config.toml
parallel_block = true
init_std_up = 0.0249
warmup_steps = 375
train_tokens = 990800000
MLP neurons of a small language model. Each row is named by its layer, matrix (up: input weights) and neuron, and shows model dimensions 128-255. Each number is 128 + 24 x the weight over its row's rms, rounded and kept within 0 to 255. Numbers have three digits each.
Before each neuron's rows, "fires after" lists the tokens most often just before its 100 highest values on Wikipedia text that the model never trained on. A number after a token or word is its count.

fires after: "d" 19, "D" 16, "r" 10, "p" 8, "f" 5, "R" 5
L8.up1384:127134145118105119119118141110138107170120125138148142143149120162130095112159107090150154133136172140107162123139101137142128148130104123124125121140124141134091104137086132102140115121115117131111175150137142098124106106113144109155123104170153151071078090135144114122149080122135140135126161132100081135107114154123109139145118135134088098114103173135151158161152109113134082127150

fires after: "D" 35, "the " 14, "In" 9, "F" 5, "and " 5, "C" 4
L4.up1693:144123129135144129162131099096167096143111112140113156131151130144134103127127127133151114140144119104155106104128170126139144155113142111143127101105139152157130123146133136095141094092170146122101130122138113160171115156105134109122147150133097094130132088127152158152093094154116121156103124077103145159155160092152145127165153136108091078143146159099119109174135148116122130117155

fires after: "F" 15, "C" 15, "D" 9, "A" 7, "P" 6
L8.up1338:085126128123160115169122154115143118142148170118144103076149093159125103091127144097111117119133121090110152151115123125116140145146148112116122141162133164128121111122084134122149134111134154146108105181141120112123134124140101136145146101132146150082132085103161142109096115147103122125139148118091155161168145135138143141108124136093139151108135140117136106122124124110145118132120

fires after: " " 26, "B" 18, "j" 6, "J" 4
L8.up40:070112144114124160127152156105165145130138116147126120096129141157132107100115091122105110153106147141122114092101125140144115133093098079137100107128135164174108147155098129122158124078158116122083147140171120174137144154094105150118123113083147125120118160099148149140126092148118136124124127099129107165095084123132118130117123137105097128148124131118127133091155095126092177111093

fires after: ")" 32, "p" 16, "B" 12, "Be" 5, "m" 4, "be" 4
L4.up1543:096122161080117125123150137160164144143155124106141086163129118138124097137122173139111107119160144160140129128101087113155146152155164151059130142132118153124143138121109136121142137111155140120113113125128152100117131114089105124069117094135167185088067098129148099110124106158092118108129105151126128151149138095104138076121158134186138088111119165169145137113070088153150134139183

fires after: "the " 18, "S" 14, "s" 10, "a " 8, "Au" 4, "th " 4
L8.up269:085126127109092155074170147144094105115138107107143105139133132187135135134101112121132123110113130123105122094130126160130129148129138109122144172107120105112115108133118153136185095115165142101143121157148125119084127122082105136140143064159069130141075153109128165145140177175101131140118165098118088116077126120115089158146126121097123098121146124150121123149120115129103151102137

fires after: "p" 19, "ch" 11, "sh" 11, "b" 9, "h" 8
L4.up669:078159101098153146100096143198148122126179112118087112159185128138155161164085125143088154152110157126111127080166114088155121129123128154108148165147127097159144120126160115139116146132101172113085112128138119116085116114090109096139130158134125114142091087135147100125119114137141101125152131122125116147128099131133137108146132120177104089119093117123133130111135111146134112106117

fires after: "b" 18, "eb" 10, "alb" 8, "v" 6, "p" 5, "ph" 5
L4.up1508:105161085144132137098120115101144098147099156105099141146140101092132164160062154112121126164147120111113100133178157158133091090115147112094073101145127119163126118105116147138142143131125150141115109140148134126093122098126133104096138167103161155117095102124125111116119158108095159088164185098143100123145117108135104111132149130160095128155146187178093146136136128148143160109116

fires after: "C" 18, "P" 15, "S" 7, "p" 6, "t" 6, "is" 6
L4.up1046:122186152089146126125178142167119114150105154153132095121141161143104130154104157132109106147086119159103132129112112125087144089167100074122148113115177087122120129119155167099168127160161125157155128144125124127156107131139131136126082169191105156114107126125095121124097112128093143094109167131120099129136172153122097125118131116124154083142178109140121151121161131132130101104131

fires after: "G" 22, "bo" 19, "on" 7, "h" 7, "T" 7, "H" 6
L4.up1226:133113112112150114123103146134167140145111116138109108150150124097137160139173104170116170103104127123122140155136088114144078136091139108154152154126080198110135128140092106128123121135134114111113145120139176198103095126085123139080153137098119163118111098150121119156103103133130117145113090143137149111133131130104134132116068172138113152147139096176109117101139172117113154103141

fires after: "| " 37, "L" 26, "was " 5, "the " 5, "C" 4
L4.up461:106113126126150109168137128128136086149152102147142132151144121163117079092137125129111156162171148112118116149120173141094147166142180110099120147099172166097173102092162162124111117125110140140124123136166111115080102112078126107151128134133119120113130136154147148103115081148130115109126126144075111152102103095140128083151136140108084135109128139101150141132084126128157123109137

fires after: "h" 19, ", " 13, "a" 10, "the " 9, "c" 7, "B" 4
L4.up1445:115137043138185156101140147123121144129154104108158142135107118152133101125130103119114151156167135151139196123118119096146154158123107111116133113113158135125134091111118125127158131143133131156125103134116141107160138146099120111163143119122095119132132130151167102108125149148091199111101137135139105134133137119109151069121114150145127118120130129086144098107134117111135173111186

fires after: "the " 21, "P" 9, "in " 8, "of " 7, "C" 6, "| " 5
L8.up954:123163151118085151164164104115156146127106138141077060140135101142145102105109157126139135119109134171137091128136128157125151145116137119096150106134133140121093138092098140116118100104121105087141167111123115147095143091174105172084171101121080183129089110115166164122134100119095077128082143107126149096097152124117114159115095141103101121110091113091109151083128130110143125126148

fires after: "Ch" 25, "tak" 14, "giv" 11, "t" 9, "T" 6, "sp" 4
L4.up1667:109111096141127137147152126165136159114101098116085085126131116153175111150119140137117180123133144072133161092175141152141124149116133069143138141131126133114186098169103141113176152131193176117088122150109168115142142107115100106107104160145117104116088138098157099103097184147104099133132147084102125112115124122154131126155121132128175110166120112130149099103133153135133147127129

fires after: "the " 34, "H" 8, "The " 6, "h" 5
L8.up1568:103120126092136118163121111128118096135083115095168068146133133183105115102157098107138138102148153133113132152169115133124150128161142134122119110146103158160135090124161171136132146181149144133123115133171157119134136127129142129113163186157129129099065163116173139138132143168155124169130119126140185113171137153113092130143132153153140130150148108080130092125141159110125170108146

fires after: "U" 20, "0" 14, "p" 9, "C" 6, "V" 5, "2" 5
L4.up1748:149143134105126120091133101169141122146145117112137136104156085131139119128117135118125114127117106169114120138150160139145115104153168116145140136165143105103129141126168132137177143145143143129102141111154142147140119120144105105183114142108157122155092157153096104092152169148099120106118105153115116103157167097146122117147088107129120100132159095153111118127095096112173126123097

fires after: "D" 15, "L" 14, "K" 8, "V" 7, "M" 5, "ik" 5
L8.up1365:097151101146141150159133082168160109082111127153147159101130117095145117072152156141109151140120164151128153100123121120145145118105141096129114143143123139101099136148100172061127114141137165134100168126106124163116151130138125132092127096085091113109134147093152118159122078097147124159082138137106158130111135110133097106162103141157117131143167128100113166081111122082191155101154

fires after: "H" 22, "J" 8, "h" 8, "th" 7, "is " 6
L11.up1134:123147125142083108124144135144157121138099141151151111163141110134137099134118167122173139133137116138134104150113154088085111148134147123142130113094149147123142095109128123180114108112143135139147088126119117134159120120059124095077127152131152132090106096097116088150120118163165109152118127091102170098139113143110146120146113130157184146134144112097127104114104158121111107087171

fires after: "for" 17, "si" 12, "Wor" 9, "fi" 6, "gre" 5, "For" 4
L4.up201:080148134107152120142132130149136065139111139128125134085120109104111133166073098156111123176106139114087105162139180175120092130145154150102145126140134133104157167090169115111076117153153148128128158129122104099163145119124073142106102127112120125083130091142138130144079167109105147136146176109157158124093110136151105121141127162105135138132101120131120128088132112121140133136165

fires after: "the " 20, "(" 14, "in " 11, "18" 7, "October " 6, "| " 5
L8.up717:139120121137124134168112127140114083130121103146108143126126139178107136107125143113147133126144113129095075126148159129146079140145110135115152117111139132093081132107160160115142167165113148099072129128146113099129137141127073146134161160106176093096141157089122116109119108175103118143091157136112133123102166119150112111129132121112084116113128098074161098155079158099135117090123

fires after: "w" 20, "did" 12, "for" 7, "For" 7, "ol" 7, "fi" 6
L4.up285:072124128097163112133123133120110129132160143183133114113122113097114138168143126156106119106181121138117160159062123129125109119139113116126120157120116098088166139153153112127094133142165120086100154104111119088160104103105102110150157117142181128080087128120123119132076068132126119149131137115121146113138115163138108143167114155141169086115098147149180104132180170092084128098138

fires after: " " 33, "o " 7, "e " 6, "| " 4, "t" 4
L4.up1591:122117127100104130164164118145113132167177096160086129152116107127127080115068164121162155148154111103148182161154100154123170107094133131137150122144171171066144145177102126093178148147155119161150154123135127106112096088095127136124075121092094132076122079109114128089072155130151146106150126139138118111103104109110129148162102115118130118124142174110130106129092156118135163143116

fires after: "eb" 17, "b" 15, "c" 12, "ail" 7, "B" 7, "In" 6
L4.up435:107165070130099135092126145142174139127160155132098168121156120165127141118077110132119187185100080160136165150163149087137128149127078114145166101095143134148189127170158147108111141144133156154115160090144156100162108116125105129120128156132126155166157122117156119109074143137086122167135123101125134184149134150130132153151123125154104075128112152084098115094125107165151127106171

fires after: "S" 18, "A" 18, "at" 11, "the " 5, "Gen" 4
L4.up344:108147134144125111088125136153113128138161173105148126096110131188111098114122087116142142116131144111127124129107147087161146109111170078130102117088126156141129173118109140163121108107146130103142128169202097107106118136148095140159159100091134116104129101153129109131102154125160148119117151139147105159164130123158121155126153146110126127120167110126124128140141100089147173141121

fires after: "L" 15, "H" 11, "R" 9, "ke" 6, "D" 5, "one " 5
L4.up1427:113137109155133139129100081118150140158130099158120140105122113092158063087161100159122158121164150126126142110131130120139136130102204128117129111158144128132116122117125179141102102156105142133068160127087129136135095079096130140128115104107127115120129093103133079104122149168133105147093127112118168084129099107069124118146109143173150095162092141127129104113102141147132153088126

fires after: "v" 18, "s" 16, "d" 9, "St" 7, "ca" 6, "h" 4
L4.up314:088124109124141097065119093142107106126101153110143115167169114132098143142141122114127141144124140137149107147091160139130095137134126149126145156127151137101096119125113138111131089128129160085101144169136072107113116090089104106106129116112139109156110064121148109096139125120120147117130118117097155089156180152104157103150135172075112126115160116146116148147143082119117162093160

fires after: "F" 27, "f" 16, "| " 5, "Tr" 5, "m" 4, "re" 4
L4.up621:094146140140123126127159139111110100173132115119109147097125118141132116160093128161088147154147107106120085164111142168076145170112126108116108134123117120124193112167096122088167127112151134124134138130094092112130107136103116143124115127103149160160123117123141172146074128140131103135138095127121119146134115159173182148142148189147063080096110128107122157111074171138099140108123

fires after: "r" 23, "ar" 14, "per" 10, "R" 10, "A" 5
L8.up990:139162096106140120130116122125121158105122107139133111139157131171113132116160086112084100168108135142080166102157107119111158157123115142127165096124120144162102132145172100145167150139097107095116178138145115146081085074112112171162127088104099112130100133133166115119091119118132156188082139111164103156122135134137103152149122153145132153118131137127137134181123137153161149161151

fires after: "P" 14, "D" 12, "el" 10, "pe" 8, "amp" 6, "pl" 5
L4.up968:143159164120126145154105131141149158132163148133161113088148113159140087116154090088152110123108104132096157160156116130086150089136094088155106157141163096124168145120100115092140147119081150131105117152163139108155131117134135127085129131140117134129129111118124099105079127109155174136099151129093112132127170163152126101142134140096124072144141156122113152110118124088163124101099

fires after: "g" 19, "d" 13, "r" 7, "b" 6, "s" 5, "G" 5
L4.up1643:108179103131156149131143114097122129124099118127143126168113128141115061098111097101108131084170137077124128126150146100100103109141090132174140135138149106152058119118121148161161157133105132099119155183128151156110119133128102113146097136083127092111118094137125128112107120138123114140122175132091136122116160140104098130122155097101118121099096167180091139111129116140137134102141

fires after: "L" 22, "D" 15, "d" 11, "l" 9, "er" 4
L11.up1619:068161125142119132107120122135112099149146166118090155146148150094130096103185092107107128127112138153104159124167114113084155125127096118136111119103149122115100072155123160107151134110120149097099122130159147106149064136124087119122168122151111165104140104124123141113137125130139102120139157123139147093131104140156137138122103125072164107110128128117117129091112119110132083074163

fires after: "\" " 25, " " 18, "(" 8, "— " 6, "| " 4, "; " 4
L4.up1741:150099110159127137055142131108157113110143098136121101146157110137141094156127156128144132167128094108150130142120080114141156114094149110119139094152114120085119094118124129127151147136108109152109093166147129134100115110135150115125148122151097167071080073095137110127124152164103165160090101108134129114148133126097180139143144162117160163117143102143126122158090129145139128093140

fires after: "p" 14, "D" 12, "P" 11, "C" 8, "." 8, "the " 8
L4.up911:114125116113154146140157080143117123104156130146171119166132121101132090089138085147141141098087163135119106144108128111128116094100170123111091175151091146140085106109128117136142133145145148151128115129155140133130118095156087087107136111173113151135133150115132141098108156141163110093109138100125124157154113077126075134123141116160134093139130099139089133131112125117138147103095

fires after: "on " 14, "B" 12, "Be" 9, "T" 8, "On " 7, "Ab" 6
L4.up237:138106158162121107135099121168170143130089124099112133128136136144119118119116176159091107143197119100104147117111134145109123125152176119091140173166108100139127116138151147098135140131115119125106101134155134124129091062107101077092108154099140180138157071108139110120119131117146121159126137092141123104118117101121137136144108139119161131116116114133124108145095132098123114121170

fires after: "D" 28, "d" 10, "os" 9, "R" 5
L4.up1139:090118097112133099109079112132141093127128134150124150141143146124114092108178152106139163161094129103097156165079113160110154104126115121148150098124099139135096091165113111116132139130155152120091130089160135147130073143100087118103142141155132102146116105121166113083159094142101169113099112139131095138142115150105116125120133116095132148128131132120075136175133122125098137111167

fires after: "T" 16, "ot" 13, "vill" 13, "t" 7, "F" 6
L4.up1453:119137141100114160104136096125131124144114110132109153093135061108134128157137119135126167128153114099145128119120152101129141121130108106128146088090147150107109109134172165082178160119173193148117152072118126124135144134118140101109115109146112107123119113131122155140118105147119106168131125125136105130133106143098146126122141145128159064170139114122126105160123156095110179142090

fires after: "| " 22, "the " 20, "and " 5, "re" 5, "; " 5, "ic " 4
L8.up476:089166142135134161149095134108113106104113187157102128139150173145171099122177139132140128130110164077129148123119126163116123132140124125132127164118121104119144127145107094094145089120135095114098092117121112128134097133140159163160143101125109176144097130115181152136095144106093103108105150171083132140073151129105158102088154150132132130123119118104160113095101170134129170144157

fires after: "H" 33, "B" 14, "h" 10, "wh" 6, "| " 5
L8.up921:125175171151125155122108143141140114149111120106112150104116123106122107153142137156129111157129101137138115143101097075101094127102122127129115174148107151153100128132107161109153143144151134116096135131148176164093164087098139153129119153074106127142112148160108145134125116089126150120078138114069149111161149124128113106127122143129140139157105137111129161127112085125137159153108